config.yaml
n_kv_head: 7
head_dim: 64
init: "uniform"
init_std_o: 0.00457
optimizer: "adamw"
weight_decay: 0.068
lr_head: 0.0042
decay_fraction: 0.726
train_tokens: 260200000
steps: 22107
dataset: "wikipedia_en"
MLP neurons of a small language model. Each row is named by its layer, matrix (up: input weights) and neuron, and shows model dimensions 48-175. Each number is 128 + 32 x the weight over its row's rms, rounded and kept within 0 to 255. Numbers have three digits each.
After each neuron's rows, "fires after" lists the tokens most often just before its 100 highest values on Wikipedia text that the model never trained on; "fires on" lists the tokens most often at its 100 highest values on Wikipedia text that the model never trained on.

L6.up218:082145136099127119123156157176071129133118207117114159100158209113121113115144082049096136139092148107074186106161108104146119100159150139105087095162114132093210090112113117166083140148182148148092177153126131158154142116104162116122123133165159204095161079126189153120138096098107089163110186151143166132099096127163107175166108153148103080155153144136116099137098160075064157111140
fires after: " P", " App", "par", " Qu", "c", " V"
fires on: "t", "l", "r", "s", "ot", " of"

L5.up459:110103114081132134130092212087122206209144102094139109077148096086113212117133106140161114100157128150053167131121125137119158146111159098132061157128149110080135139085147121071111110087159110124168137144098106114130104109152135121145081148139116153071103141103127124147148101078165161145118065121122129085176147109138132131150113146134070116150172102091136104102134209127159111113195
fires after: "lo", "ce", "po", " bo", "o", " Bo"
fires on: "dy", "und", "el", "ight", "ul", "ne"

L5.up312:158146130140150202126123121107102101107137111119140153131117105147186095114102123106190113090061089105149139127160102126112131199103107155130105137129132125118154131134155093118209135125144141131090119161172103103204097115112110100145111139136116166152157181084144131072171101166094097103146072104129123156152069114069119095106108101161129148117161115118214136124142152119086150140164
fires after: " d", " D", " ", " Di", " F", " c"
fires on: "ra", "am", "il", "-", "ad"

L6.up345:147176157126212133120189044123096173127131126126206206147099141132131176119117096161137129105152082122115128174138137104154155118139188164116163182174130130073139148087106109169058129193150139115102122110175096160184103150100170078127117081105116150115169176143130115038129150157133153119086159094163095137155084141117143154158110175152149160151088137102101185144101133074093077158177
fires after: " c", "c", " ex", "p", " C", " dis"
fires on: "ro", "tro", "p", "ed", "b"

L6.up381:168160141102166100111163082113075165134158106096181161066134168147126208133116124099093159134126166177131156119137116141125143147149213187138076157129146099066111123081111129159141151107129084087097126135102148099110164125093179038149153116139133144163159131167134132139111129150156105148114083116123093133136117151125107115111100108084127156098108087176185112160097117125125118106187
fires after: " p", "p", " b", "b", "ft", "rop"
fires on: "ri", "lo", "la", "on", "po"

L5.up174:084163138111223213118198154096069113125098127111073118096132139149171150096112132126174122175176122121123152121063148123126174095183175123138148104106112133146089131118138161101218091133133148137088157115122102118157100160111131146137054137157164175144153118103091123146148108128142146146116103139108123126117147152164122102166123129102091173102176094120145139090124155174122130109200
fires after: "lo", " so", "ro", "and", " bo", "vo"
fires on: "ad", "id", "ic", "ur", "und", "ul"

L5.up346:116160114095177115118151070126099149065120089094084124174144195207142142047146112144146177166094131154090144139189183121146180121042118163122089133105122103071143131131123144095108145106088118101111141147153148116129140145117157088139115138137067128127135064135134125111166109144132165150066134151121096124120107140119095057130081087151128169082144119141178097122132187194095146123101
fires after: " |", " was", ";", " were", ","
fires on: " ", " pro", " with", " dis"

L6.up882:164155155119133157120135102109116087108105134168147142105077149169097149149162151087105130109082156066130122151202116126140135154090125125153103162138080148190182139089125105151128133145123137185150171134150114145174105125136108129120061173144120141140124109109124146104118156160132177169090093172160156105054110153139167135174082164190079090139119129150160180135101100127117069169145
fires after: " ex", " in", "g", "p", " imp", "f"
fires on: "p", " co", "ro", "l", " p", "ric"

L6.up709:145131120100126112123177161120115119119171130102193091098136099170147196102100124072128158107170126122121166184134081138140162132145134155112053098139092110082121115095137111115202142174170140163162169147134169139175120176119142129221098137155135176095114114117079121153128112144081148133181159102102144096114142145158093128128112092148097110085181073096118160089100129120101113132155
fires after: "ro", " co", " Co", "co", "po", "ci"
fires on: "s", "o", "a", "op", "li", "ho"

L5.up548:102134199109174135128172110115128135104139078084135190187172144113130124107137065098079107150119174139137144135224174156153187188098150189126139108173127105084112130141109123145125070102097095092140130108150152143109123128188196126123122222139139133145138170131134078170142114123084104127128143094128132150071087132130094125146127139150043214108079158153136187143144163107131154227145
fires after: " (", "-", " re", "s", " un", "Release"
fires on: "p", "d", "st", "f", "b", "w"

L5.up256:127151121154123109059114220167156186140120104124114115194139129111102134113048085156115134152154149153152146142127124168100139149105098143148139132141144099104107175163162067230102136103107101156123138111083101128092121127151137135095113133123131088074149032124181147080118100083141048152117170099142071122137122147139153161150129136092160202115169148095138198121126142125140192152186
fires after: " La", "la", "um", " Har", " take"
fires on: "e", "y", "im", "n", "ne", "mb"

L6.up572:095111163135152185081151067117106106073108152137104122132179181140145186136122151129092070182085077179113132113151124136159138158100120145143182104125099141121093101117151105087117110157140152114188196122113161152094100158161128136122155149108158149100100105105101113093167075088134174066128184064110113045144096124129138098131059155145135104130148124138138176103152155130097139134100
fires after: "\n"
fires on: "\n"

L5.up163:140103129164117151080133103218129149126090108158138131141131169186090198111110189137095153096149143220110174109191097131137130105147163121139146154144089193133078136153181109078151150075156120135143187105097181120116214122150080081135123157140121138078106111141075098114104111106092109145050118060127135084163106098118172130197177148107062084159153167095092134123142165120108175107159
fires after: ",", " I", "I", " He", "\n"
fires on: " which", " also", " that", "y", "'", " who"

L6.up466:140169185069120132096150154107109130069146156166141172124066093181169178122154081051151203122129131115120116146171114156128108163131140140118122128113105118145164126122175105115088077197117188076167173129117086105188115164158146089123147105132121098134137108173157108111178073173129125133144070124136119142177070093075142148188030106177094075122113120154139091096157177132111128136134
fires after: " re", " was", "g", " Re", " were", "p"
fires on: " su", " pro", "p", " p", "ul"